config.yaml
d_model: 224
n_head: 4
qk_norm: false
init: "trunc"
init_std_qkv: 0.0235
lr: 0.00166
beta2: 0.95
batch_tokens: 32768
train_tokens: 368100000
MLP neurons of a small language model. Each row is named by its layer, matrix (up: input weights; down: output weights) and neuron, and shows model dimensions 32-223. Each number is 500 + 25 x the weight over its row's rms, rounded and kept within 0 to 999. Numbers have three digits each.
After each neuron's rows, "fires in" lists the words (lower case) most often at its 100 highest values on Wikipedia text that the model never trained on. A number after a token or word is its count.

L4.up108:535503463511495498481531542545473536471502503483512492511548515455491492500515512499486498495481492480541532476516492488510511488453472533466488517469475498535488485507503494490472479493481573542494524520508553527490504472529528494509452505506497538503492463501483522530466508490463498518487491510491492479508544552490496470494466531531472470542487508475494529529485512486513472490512480483507464501478547515521528532480504461487512532464498511518472506517519512482546520488476511475474549460445508536499490526487496457512468511549486489523451546516471490527481474498480526560
L4.down108:565488515545473463512516544476463514504509449506546508514478476489512494510492510511465492475464495489528471493558520503500492486532542498458492499509436490495516521512499513522471507511513512516521520470449528498501488485451523510490494527480526490494531500536483485497497480525481492503516476491520558459500501449475493507471535480499474503501508488497509510470493481520509468551508460492471441521494523502510490486537469499542486472511511495540462511495489473474512491499480502494551530425495476485499478517483492504522475520466499465470533485473515473542505529480497526498
fires in: "mi" 18, "sq" 12, "age" 7, "aged" 7, "ft" 7, "utc" 7

L6.up606:511489505521517490467517527491560494471472490499541544525489519487481498515488505462474496492469531531522521480486497462456529506523455497469513493477482519492504488490445537507524501545499499520508535506465489497533517509511504493503477521510484489503496564495484462504487552488514514504486501548465470529470494508511535514482492525518500514468526524476476477458500533500504495529453495479450536441491532464466524536489506473488472524520508501516493547530493489444513546502471501473458497460478524452514505519461489505468451491494494493535508581520494521480509495486494543497
L6.down606:485463491511491505498526525503531523481509483487510502489485542519494519484501479530534485495514515488489552517480506480462482499494515547464472514523462470494509476518507545535512555543466468514504493511526482500477494519453513468586521480553523484537495520513486498495503523521482527484482479481484496494485493527493488496504504505496494517481530491528433521493465497487515464493519436519504486541497520537530528507487494500480481530530490433492493552493516504471518494507482504530454526486505526514538456487518513554475465511495453518512558466489510481511468484468512519487
fires in: "years" 19, "year" 14, "hours" 9, "after" 7, "may" 6

L7.up591:515525456479539473537507507494501510470524488496487494532465480467533511496459518507487491476504548422482489501523457472477522494545468523480526515525504501489493451509474502466517518510483489516488520527524460491545528519492519484548483508495513485500464492513458517468505517492507504517536495517500489541489473500460504525484495543537463457525517472459465460478510484472497512520492521484514492478486491483525500537487503547547482476523490515510501528494508523506448502563501468471485532486488511437478474510450511505499501483473506506482475491487480532480470531497501488538
L7.down591:490518509509487514489505518458483504475546513518487533523515531508506470437495480510462473485478504503528508492475503509504493503486505504499471481519501458506503483517491478488460542489514476533526483517510494494493492471489461504493510509526522476617494514473516516520508521522463471530475511476494500497524495495489526505495503483466521487497444481479525510497526545528510529489513464577504491504457546501520523477541431535484511460520536452483488528501469513486486498545516500517496407503484516491511489480476473506513534509460474479511504492486524497491505543513541514500
fires in: "in" 46, "through" 5, "strong" 4

L6.up337:522540514494541518498477491516540515522413488443490519503503523486510525492436497490469489508490495510528467460486489514475482489537478499516483509462521480502507524529482471485456484481509496506513525472495522512563510529436514516492505503450519488489500561500535470501499494497524502486568492465537505500503495495493502529488537514499502521471498520513493509499522485505523489526547542466514508503477467437507472491505491486471491467483482544526553501493462526478480530472506496503487510480508515502489502530459470427544484494536495497476504480505487507507539508467473471484
L6.down337:484477491525514529518451551478505492495552517465515490533512474470495483480528509514528497526502495485487480486495481464585518508446494506497496501520462497523519460548485498483477549489483510503481528499476462527520487451535516538517496510520472487505492509527481502525473531500508458516505491513478448484484514477549478545485466548493514524529512512503491499507465526508554517502457520500463471522522492562439461497509510516488510491501492487507520492477483479451491476552475483502478475523526482523518491527508504533491511489539481502540512466522498484494541498489533531468
fires in: "1" 26, "10" 13, "11" 7, "husband" 4, "16" 4, "15" 4

L4.up552:474496506494518501520458512477540512488482482478546505520444486488534484504488517466493529494480508461508476506537532500439528454467475502511465456469499494549473483483485472484461489475485538501487497482524531499506486465487491462488490510515473507525522490495501496513468561460521495509504492519511545516500490465581529525507537516513524547508523500487501506515478509477515492496480542477503472538467470467513439493503523495512506535466492499497517482505481510483484497518480523537520528479521475432487488454480534444499478514488515524536499503493524524485507515491474498525
L4.down552:543495472499474559517514489460500487500505506464482503503532486460503463511517530530484516517498474505508492459524463535458538504492499460481517509488521471492504522486498514479492525476529504519533489509526527510506489484511563537494481516534513493605489452513515490507512478508553483453496493500522505499507508513523523497479513506538492486534504521517539501465494474467519474486479512488468474504492537489466501564535505471538469512491522492506490473510508556447486528522517499495516482490517530465501497462487522471542506551502503501467502493452513504505521487458498483486
fires in: "the" 91, "that" 6

L6.up683:522502531523500521499506531520524539440510503539494459465513488512527519493489524494499489524504498467506483517467541507514495492510492483448513504493475508505501478524554478445524517504519500535536492500527516525503510500509511502485494485520495451505530516513509460527515491515456501513496475496468518515509523505486535508517470485491494488450521481491486488506481503539457461529531495502483481501494521488457507503497519513513531510514486516503511487552493488506540523527464509478481478504442500459471474533515509507536514460489496535445493443464502462484518469475483481504
L6.down683:506531530533500499502483527504497458503486482465487504486488518485497442501497504510468502517494512448497474491490457535508501510502505541509552491468523538512497482472484528482535484440506464498535505480514497516512488477545467510526514488523460500568498504518472497504499487521501510504477472528481505512527503512496481516506488504503496489515525479526525461520477516512491556527490481493521484477472481504432489524481507508573515516475478515465538491493475545498513490470476518521452453510503522496500533500529466448530471529495474493549446513493513435520477488469482513502
fires in: "most" 24, "boston" 8, "main" 7, "only" 7, "fort" 6

L7.up386:503473493497554451499511471524497526502509481582474507449478489460545481517507492482494497502495517480494505470477493502477484547510529510483541503482503498496488476473496507501529533482477500522544517466505558482544515500521501493486521491517477503511515496481508452478483528499479488531531492471508519520490504472513522498513530509491534484528510500479527456487464512531526509516493517452515473481477455479482470539498567478530493523494521503512516483485495490466513488446524538478409505456441507476513502520543472471505472491484477512502475479507508502503547471494463505517
L7.down386:474530528502475474505519489518505485503490503515471518512490535491506419545498498500467472523483483462533516523488511470519518501491528529466455483472486505524519515473537467529488491473489539484507491461508458533474492498477471546533493535502515497588526505497507487476504490477469479487489494487495520445522520441486500493493509488523513490491512512565470502528467551451468497539523464500475534497501544503533457500534481520493500535465487467485498495511449510479527510500496539510549531522540480492503479516506512556475490513484460501467513467491470497489474488490506558469
fires in: "s" 19, "most" 16, "first" 9, "only" 6, "the" 5

L3.up59:511476529477523437504539465508486495480467477503532548511522549491487506482489498488512546510498541511525504464484481505476481506482509452531529510475525475514502484494454485496516483488481520513491546504514474519502521484560507507483514494505489465478532540518477516508469496504460453516506476526512513515491512484494534479490535492501515537507480498488480461475451568549500489521468497512471512501460502487501523551516530510548495462489479523533522505517426536498532488529514571511507513483506483505455483540460493511506509514545481478499531493506475469536518497494502519503
L3.down59:490514485500537460509517485526482490481488482486496524526490532480475500499463492485531492493466528480505519498482508506512524463517507506521451464516524494454494482508501512532484504496452509499528489468512514530433536509525485512468526552537493485488502501491534485499492482519548549506493519477487506474503466526488486521469530425472503490474524534500539525511478507499484482532443448507481510510476516505478521518482501507540472441505508499515509476504481507534549498498507510522544525525497474514487515556469459530504491490480477493475549503486528513504507520511483508505
fires in: "between" 16, "year" 10, "released" 9, "date" 8, "career" 6, "starring" 5

L3.up151:530503508508469550498506521529506488497504484512533520507518553500534524488489540499497473482447482511487530472498502488531450499523473502491557508470510465514525523493527525490479507509481479518496499508477483535522511490466499488490490516529514474489553510519487534515512501473505495485483498504471527479508519505488454555498503526529506479543513523483446454430505472528479511487449553439467465495463508516508475547531482522492462483474526540506520513534487500454494490513480556485509509505517505495504478446541494505490506506485506496499540484509500458467527485487474484489
L3.down151:474476496531463509493524498455498503500501511526481497540489530503505531485476502509540475514481513499519484546508509491509531487437509554511522488501515503462485538483509480508493482503517500522528460496533502553478491549460462491502494536504514477524514508532471517481488494489491488507530500499468519520513492490498520470544508471502519512499501484477494502454459464483501480508525473516474529516476488567532518460494483538509504472518497491486519492508450460483451500534494512480485480482525507515531481554508463535446520490466488474487500541495450511518526502512471500542
fires in: "made" 15, "started" 13, "began" 13, "result" 8, "returned" 5, "start" 4

L3.up859:503525531496527461498529506521474451490519523460492456510470501472492524503502528482527492467522536540492558490478506466452494492482499452504482517487470512487464505480468489528500546493463527505497551501461499503505538480447514482494514508478512511496508549538487493479496569527497513522532440484505465552527459506491504533492487518482486528506481565493510543515515496476502486503531482475498497505522488477503517517502473483504505528467508477512501523508497521501461520478479498495475523493474460463523472494482535500542499509485485479489515512500472461509549521501478515496
L3.down859:466508536522522515528503522485544513505526505509485469470492541500484512505466506492483515496556517482504526513495504449464503526518488493528485495482531494463515499510465497522520450501485474506487507452513450559478517572488509493538501493486453446541487551534469493459515536526524546514495503536498543525502486528492494482496507499504493489467479488492493500476482501511504514521528473461471515493509508512561500494461497509506476512547532454475466527501509512482439474492500490529483495500532493519509522524501459529509469469487458518518537532490475457455471540509484526490
fires in: "after" 54, "self" 6, "before" 5

L7.up714:477479487467522483540465487516479507507537517476529575523500481520492502524514541460516486473485531484558468506515550518475498470456498496489515471464500471484466512552493527492493491497519551527502551548498510499476514496503504460532515458522509495493524489487550524517493469489508526542450476517522452498473493504494453540497510506578534470505510491466521521524507484507506468490530518487459495513515530497468487535498505493496516457501489494505501509497481462512528529494531486488504516455472495489505463539472484525497499480484506503471502519487524493502521476478480489554
L7.down714:503466473484475504494524513487494503490511489537510520505496496517491450515506516480451503464515525552500513466485467528496496484523477510450496536466473477490506465516527524515506541519530526471500498534450521507480498515541519459527449501497534494559477478537526514513519460484542469502505505549482521506481511484492514512449493513535485521519483482502542525519490501524451513502479463542499450464476491470469480507510453511508541484486497523531518522469508514469509476549477532484494493473513505557526489509511492490535531493463524482469523487504484469503478492498480472479
fires in: "born" 15, "died" 14, "released" 14, "located" 11, "found" 11

L3.up265:541557480483544559519483481500500545497512484513527489502529467497480508529475501505507501525478507511512482490526500549484498511477518519515534527505538550485457493504512481519487526485504523502505535469472504457522499467477508458480472469501469531486469498524514481511496497489499503516459515511490490524504511490471493526489503533496491474524497506511534489419518527596530492502527469484519501510519557496487491516465477501529476512496513494493468494515445442491495499496501513467441551480485502491509492514456463450469459493522484487465511524532485505531513548491499476501
L3.down265:480483510491509502464470512493446477488515501524502519479524481470526454531491516518531540537517461511464472541480440551524481513457512529540504513491506488494465472554496511474490513511524525532489538462502476549525520504535498530521494540483464497504509448564508517497497491499527517498526489519502544537486540491501514508463482565489463472549485485491527518532507480495479514522485435479476500507475499518509490518520492489480491549444539452443468512503499506468480458497483499477499476472516483503521485472513494492485505526507511503465484503518495503500517499550501487491
fires in: "km" 22, "m" 14, "cm" 8, "mm" 7, "sq" 7, "of" 6

L6.up723:509469501510530490511518512502475516509507488496474483541483492491546493496495496496485514524495527509495542521499491475453516534502502480466498511472496518504482481557491462462504553484481527501500497476542480508508458497485480475527522499519508559526473525533474503510467502485541494495499489516446504472460484466523488552463548500529476541505497494492440491466456484487526498535460521452491471485480448507521494529514543541513534478507470504533556473513488530479479489490518490498466535464509457476503529522492547480502480515488488509525490491463480495495505492473422458485
L6.down723:531465499452514455506490495478496510503512485516482515519481479517480447496513497530536510484463465511497481495526526530499526497494534511507488511462499466497508515514517486529483543454508475488547451467473503532518500463504484527452493493496486471613486491499511494498475494547504490463487526485468575457516487477482526499529523496489483518528494505543508465477511502468527481503527457492484522504503495514484521505488455491534508512495473495516478508492486518480482516509464494458501485486575527512525465514504462487499499512508493537483488517496510522550510483484522539491
fires in: "this" 29, "the" 23, "these" 8, "previously" 5, "finally" 5, "due" 4

L7.up533:506478520504530485510559491497552514475479501460481485510513545494553487493501500480494546529487488510512538506512470544497528520441499439507488473495518486469526531475486542465514500476457506533499500525502484511511505513525499491491478475489485534510501469474524488543544509494487466511499532500531509490479545468513548504508466481510477511534489514522498478496557510454498491544475484478482503473506544493490472491481514499528519495487464537530541477488468506530505507535544506488512513555467466495490519456487515433475519511499511521489477511507523479518486495488482455503
L7.down533:486477486488487487524501465472516450473520509499516533494510491476480451436536498500498515533476498479445500525505460510517515510520528525494480488522511523473480508493520476543477537510476512500512516486436511466516508520485494523457497506476519520554473526539523518476530488540480562519473531489508501535479542488500553485489481484479499510471522497462478509477492449509492498477520490554499523456474516513532508490515536493482529499505505540479495486472465470522527450480524529509481488506515518498562493430505502502513505516511518503481500490520454500524522500535531531501
fires in: "the" 72

L3.up377:457454523527521461504522520503471464462530516491438473520498487485515520514534534485516493549485493455511502547486507526466504523434523482480498513466496515519505494503475462460505508469456530497504505495498526519478491478514504466484541519527519505505492512488478497519474530488470512502468476515455501546523534460499491544506532538546508487482501496504523526541489502482519492558507478473533507477502540527558467526540526482506497497466506493568462506483498494480504500494520522491522517524486499483458526507468531516445490499489435530519515502495501483488472472518498465522
L3.down377:492493505517541494519493496488497503521491538516519474481515466513533566539547502504492501508496502491512487491503504501457539473482458482516528460451506515431489532518530472555525511455501524494515497511470502489497504501490514530465498529530496464563477487475515513501534508569485544516497497529505586472480523489490500540516491501489488510480493510506511447479473517487546512469489486497492491487523485503542471497507493479532521522467487511512454501481512465476494492532502509491489510513505528493482523501497527507445447533485485518433521481491483487458504500491523463474
fires in: "this" 76, "that" 7, "same" 7

L4.up799:464502493491483516473513540492511494488491529443498580539539524476486501475483490474493504481476501502474550507472454546459477497452510498496517518489466507505505468500491492497534490534481492510477516447494562474502477530526514460477550492476506440511512476480510473555491526500505477501486495527526545504504476516490557539512488463501495525532494484523540475528545499499499514530480473457456526504504492479516495551512526485498477526483510550518502521487504513495516478487492475483499528474481510475463475512489496500467505536493480508520490496482528481511508487509476504513
L4.down799:516532483499485497450532491522493542537520498521521539487460468488450511532471498476503470509492520484475493429501473523533519495488496510529484516500490505481497512495569484501553534513498541451509438493522504532521508516496518456535520524437501523551514538482502473502483478529515506509540494518504493503480540489460444522514479512495473501508509517510516475484473512487491495537496474524495519531529487521485512528523522515532505464452470491499480535494503491554487452504518476508503510512497506491497523514480481489495509504443445484511461452486498510479503504512496493460
fires in: "in" 79, "history" 5

L3.up579:454503496491508537487472459516480477487453553527483496497524490491533489509539492529507484518488502533482502489531485503520479507486516536538456468516504527496428452502481507505511493564507504534514477483478481552493490493544492487485474438479513508513455482451494487506487562478518483511508497488501470513503506487474524495520476473533508529429511540454488511464517510499451455508474455466508500461539531485452482508515513484527498489530497487504530492464522519504513506511485501483487554480499513491491499516485496457473482513511510513519513521482508476473521504498518527504
L3.down579:476483517478519469493481509470510475501532517573495511517446516480480476512497529465497464509446528538479513538498536456496482471510530481496505506456493464487534555512491483474542436508488513510491511524476515503510519532477553479491491507525489506540502471508498482504488479498516539493502468527550540495518500500533519491493525539506482471482560517512477568510457508503492475478513437475491525495501545488517494468502492480481516517493483520501471515527462494503498508534479487512489495481464487507545486501493469531489531532516492483482499509513453475500513527515471517503
fires in: "of" 39, "interest" 8, "medicine" 5, "people" 4

L6.up497:459473503502491515525560560489494479496512515510460508546488547488502494504525508504530515473521512503466538477527489507485490510492508501472524532486490540498540493497507508534500494488480489480491537472526493471491469496495511483539493479521471489516485484517481459509497518496490478514486486547479450520444528513507544597475472500529536463527487515527526449500520502505518459530458501470461486491494486488515497488499546466532449496533482494491494487499501510479468520471484509524510529471477496464504527490449505507497471526467501528491482524503488490532484446500478431529
L6.down497:524488542461496466495473490491508497543494484490525544471472489506495482438534481508462451492534488461501469519513480481485507494533485482482502517499479489491509513507475526474533508492511503482581502485533520492451536487514543491491509583505495502639512491486509475513501481519527474503483519477452482467497450472513500512529498500487479519558472483472493488501489532461521512508472470502482523508507520481494499506508493512493495502489513562506535495498517510520517490489526481506535475469502482479472496561493505456495521534461473509478541520498485485493524532500508527463
fires in: "in" 72, "the" 25

L7.up672:488502490486537514558519517519511467463436488544519495493522503483544515534497510505497517551535487499554502478526527484495509519493493494546514512523487500469500491474501491515527495527459520519498545492466494509551494496437509504513496497488474499488450489490478518556516533475503508504504529469497513510501511500481530495459482515478504496487516493508527472467517502512447498518472488451502457507515450510483515493503458525526508545511464521523455488497528442535466489532492509455500523496513480454499517544492505508502463490523546548544528518495529496467519492482462518486
L7.down672:481481526532482492525496480446487507498489511488472539500514500552492529483497517531494465521519476493525507543495465496497488522467499478559524511521529489490469512480507487494514461545533517573522556478475458516536506470511479478483513502511482487432502490456494498547534490537521479522495491501498515474490452491493531528539537522513512511518512497517460463494447500481502464483464533492544522529490443501504527481477483542520532501513487514506500466514520498511450502478444492456470536465493507464499471530498509480507497537500527514461505500553494490531501499493495516509
fires in: "of" 60

L4.up631:470485525527503485494511519513552497504436516499482531486478533520489501498456526473513483487491467546482524541502542545465481477488516495495516552515532501528496522493493497503546553537484488496485519515523551474494463499534510480518519527464516456493536482504519501495487532473487502500501519509491459503452472495535510503478452501501511499563507525414525499515542501488487492540504463523472489515491468442496505507526468531474534505484494522512511526484511510521527520499501483521501516465567475460477495489463535485459518487501505504486435516474522481494492533512518503537
L4.down631:455485509496539496465494486484538515534504542506492502473493523518469529461440491489466493487492508496489505491514523516463518481493502503521523552505505495524487514503515484484535516472485533415476506502509509486483474528541525513481513491530519494542521483507471466501527510542471505505517515517550479440471518460525484509508503513471498494487501506496538476526536506489482496495534505541484512500554490487488527528487498545462483515497503519478456513453457527466525548474534518482512458460528484471487517504483501470481507522529505534465485516491529500519513515532516476465
fires in: "in" 51

L6.up714:471493548520488486513535491562522437468507534471484547531467506514518515511470496483538500476427520524522473503489504449508460459479465530459493490497516506504494498494465467489519494513484472504474475501455478540548509524500497485537514533494513494504515505458489484513511522478490445480516561520518501502535506456519512510501493515492508500536505518509492500524522518493470497466491481477504480468521488524463481457563531498507479491462510561540527497472487504508532520538504480503488492515502507498535476496489512499498464482497502477482513530558468510489502534478444447504
L6.down714:513485508554496532523460489515506520484498493517515461473513478510495549500509518510509477460496484513485501501512479572518501490502538486477492472521496506460500466451491534475534529477481504525453536482493462461503512504466469515487466496521515482568475498515480492496514495521521459459504509512478497481506526492506489455519484497461500482522502525526455468504506508487479475523481478509498532456498520509510485557540484445496468485504516504499515528524487546484492526509474481496505501477519538486587507512510516523499442527477515490480523518534526502502470535526506480513
fires in: "as" 54, "on" 5, "began" 4

L7.up193:511504518464541516525470517473515519494511513534488512470514494502481519521464591469517503449471463503491489496498520527521474519493500496494518530467514468451496515515513508476492488534524506502524524505503467511484514496522511472480516520513507485500529537464507506538505485472503514497502475467508491525493510495496534498509502518513506465493492494459460470481514537532497484506460522504485488474521454419510507493501535487483535451508498488501525519479502513485545462458504487456522489510526472467472479480500527498535500478526468521508486492492503468501540452504568462550
L7.down193:545530521491473515531517529450483509498491440484461505466556482501517465485511499558519492520493474483491538492503505502484507500503494464490528469468509502482492526500552522483490496517490449518495490514503459486517513481508473556494457502506472522462504494489497511515501518465485475514495487521538496521503546522466515497517479519533481518446537485474465484507538443524509505476473495490528506527531504502518484493520452460475501502479469501484474513482472528474494537463484552505476465517530522511502466511458525530515468508503498475482517468488492457489531504488541534506
fires in: "on" 56, "at" 6, "once" 4

L3.up272:514519515478517474467478487497514464484492483530478504554469506501538486508481558465523526501518495471505585490515501461448512468488513498470489489498499444512504499491504501524496502471495555504497486520527508523494500460464491481531518421466493523520490551489483482528512549470516506498489479517490502483484533498506500521492536519522523534483509534521493527519486506518516463527469505486515481506498517474467483504503496503511526524461496502480529485511485493473476479489474552508501552491466479489481518471517534482490483511477496549524492512518513517477514484500459493497
L3.down272:512523474505461514508511493498505487518493503461474529477510512487485397466503491538495508499512470505495468473509484512475522528501508453480524527493504521488536502518503530487518517524508512455532472514517488491491472501505521525477482502500514480641502447520493472516507492485559495423506490531500510507506507491513458510480495513509486478518474500521504490517490465473496503511468517486504461518494507482483497544510513480526502470497521496507485478503475555507504519526521456497546490531491529493505521475501490544525528570485488489481502475471527532490482488469478499511
fires in: "the" 92

L7.up645:537474511486534465522538481535449459448444475500487471481491465473520486524527522485505507544495518528509508485498505521481491525482462462501523486515508492508492445498497495489509514510487553474538508499528503518501482447463506434500454523495508539506474507508446480492497534472493468512505498487506524493516459522524530474491488499484480540457537514510474526509528535526506488521481449501490515501511496488520477513508511457501502495491468487515498496503540510486462462446495548509458528470455515522496487511477504482487521527523536485552479520473514481497511502514470516494
L7.down645:533569513483455498529495528534535497481551438508484519501492487498492550491463480522466464453519536526505470514533516507522509538523473508543465473488509480455509495520512460500505499526555529561481503517493494485477487521489472500523449495465496474446448549455463506487508485473481454525490503502506516536499497471495509540506517473513540533490496506522521486521496486505500486511480477495497514519465491533566497482468485507503510451498501498527529485480489484522493514536505522482531504474519499476499504514495491520502512446478547522481503539473471537479502496495483538504
fires in: "of" 42, "to" 5, "twenty" 5, "1971" 4, "nearly" 4, "than" 4

L4.up709:468523512514487491488496516529493511502502521534489516486445488495532504501499464489537499498538499478538489477489506529485546504452545512521519480476472519522455491493488487464488455523512516515512508450518476461487431511510496502512496477485482506501538484504493467524507498500515502498510497479435451509482553444516515480439526507474463511440483503460451471493482488518492512443522489531485501478486510500453538496529484485517472505498476474484517469493460484493553509446514546492489516530477467533520489538490490501516438494504452502513521510476526462476536512500512522524
L4.down709:492510513516493544529524502440485496450510530524535481515467429532530485491479508495490490535489492493507525511550512480501518491518506500541523518499510487477542524485534489485514478501561510487518486509492511533464513501526480516503496511510533539574516456496478486495495453489507548496480446487472506509515531508471531522484490519498491461493494542527496513502443454556532524483474435518502541530542485498493474493493507481518511487486444480476489479511476494488488509527508478489538489509499464534465478533503495539473500507479489501499466444501497496465465530475507476500
fires in: "father" 14, "she" 12, "mother" 8, "wife" 7, "brother" 7, "child" 6

L3.up400:557502514508514500512527530479508474477479521517458531465503490483519508497503549493515493504499503478480563503540501501500473509482489483488481520566475478495499472532520521461527447500524520476478487500541420519495519436469485461484508514486476537478493542536517473480498564507484503520501480486511480518508449496470492473527503476531507527468522516496480486476513481490512475509526503542503467506510487461520484539497490483504503500476523495525483544529437512525492516501515486513523515474463493482503524530527527487475530461494504475567529514480459469520493470489509487504
L3.down400:549556496483482532542507521470543496492492497504527504479530482507512494479459499527475461461509465483511510521472490516475530529502469538494491543536499525489550459526482481496513484492550504458530498504476494582501480481488491519493470524488489526515501483532448509453522518482523527533506499469489497525509484502477540497474519521512494499482460505477494487470529467506466453497483475516510477488465442476505525514518447534512496533498496518493497570504502504516468479491477531470506520473476499459502482543506535518493584463499502461510533512476484498515519506504471522482
fires in: "over" 32, "than" 15, "about" 5, "above" 4, "around" 4, "nearly" 4

L3.up841:519449507521486500483444460484455471520491484489496474566472484502484521496535535480472514463459503548499523465487470481495488523504487464479520504544538467542504522476505520548509484490515476505486537471509457497505508503476505489496489485537465511499498501480537485575513496491498474521513501479522523495451535471514541490541488507565494508526500537500501476435490547472465471479494493513506481521477486477514495497503500493529583503497530474501528490525483503494460512496499497508488530497497498552480512514512517498501474494543519520543506521485468475528484507500477503496
L3.down841:480496552542442491538480447515488480497512498492496479542502519514459479475514494499485499520524511502526472549487442477502496539506522507499517519523509494476460492460490451511542500492476501469534526512497482492491491485494510538502507525502457504521498510485480498492542463500474501506500529509509532471528491493526529492449499535457525508547488512476447501449498471469527505515495491491559446512464509477596492492544500536501545510489490490494475530511510518492480459520509485507481511503504487513514520519474504508506491495476482465489503511521490517531511529506513531495
fires in: "during" 27, "following" 11, "revealed" 6, "expressed" 4, "rejected" 4

L4.up489:504533542507476491472494568526500514494510474525503472494520490507492513496493505491462472495501475535477518475486469537465484502473483500497542531446504507487497488485515485485508519570485480508516546500484539503499547496440497479514528493493476519519533530525504513534494511501531476512521507471523498533521454504480530513469553495478463469528511506482506541460543481492445489487498499514511508491462470476495506504494519517508535450502500508534499520493485499511450548465487513471501513490516452499506464534476566504468475497456465475509456477522502465534495495505475497545
L4.down489:448522508527474510526496446487475500544532478499480475491487515513464527484471486503523519495516465490520486543544499516474514492526475477486520538489501482480505466499487534516488508486487514473534500517513511506444470514516484551516470496485454473538484460541511469511527481524534478481507514517507471496492513467500486568514516532481476482504472491514507485505492514498467490493496482470468541484535517494522512532470531504502475510526496490486474513504479541536526485485555530504509528437491477519486513520509492495474478504493478535458500509480513513521483493514490551521
fires in: "in" 49, "during" 7, "gave" 4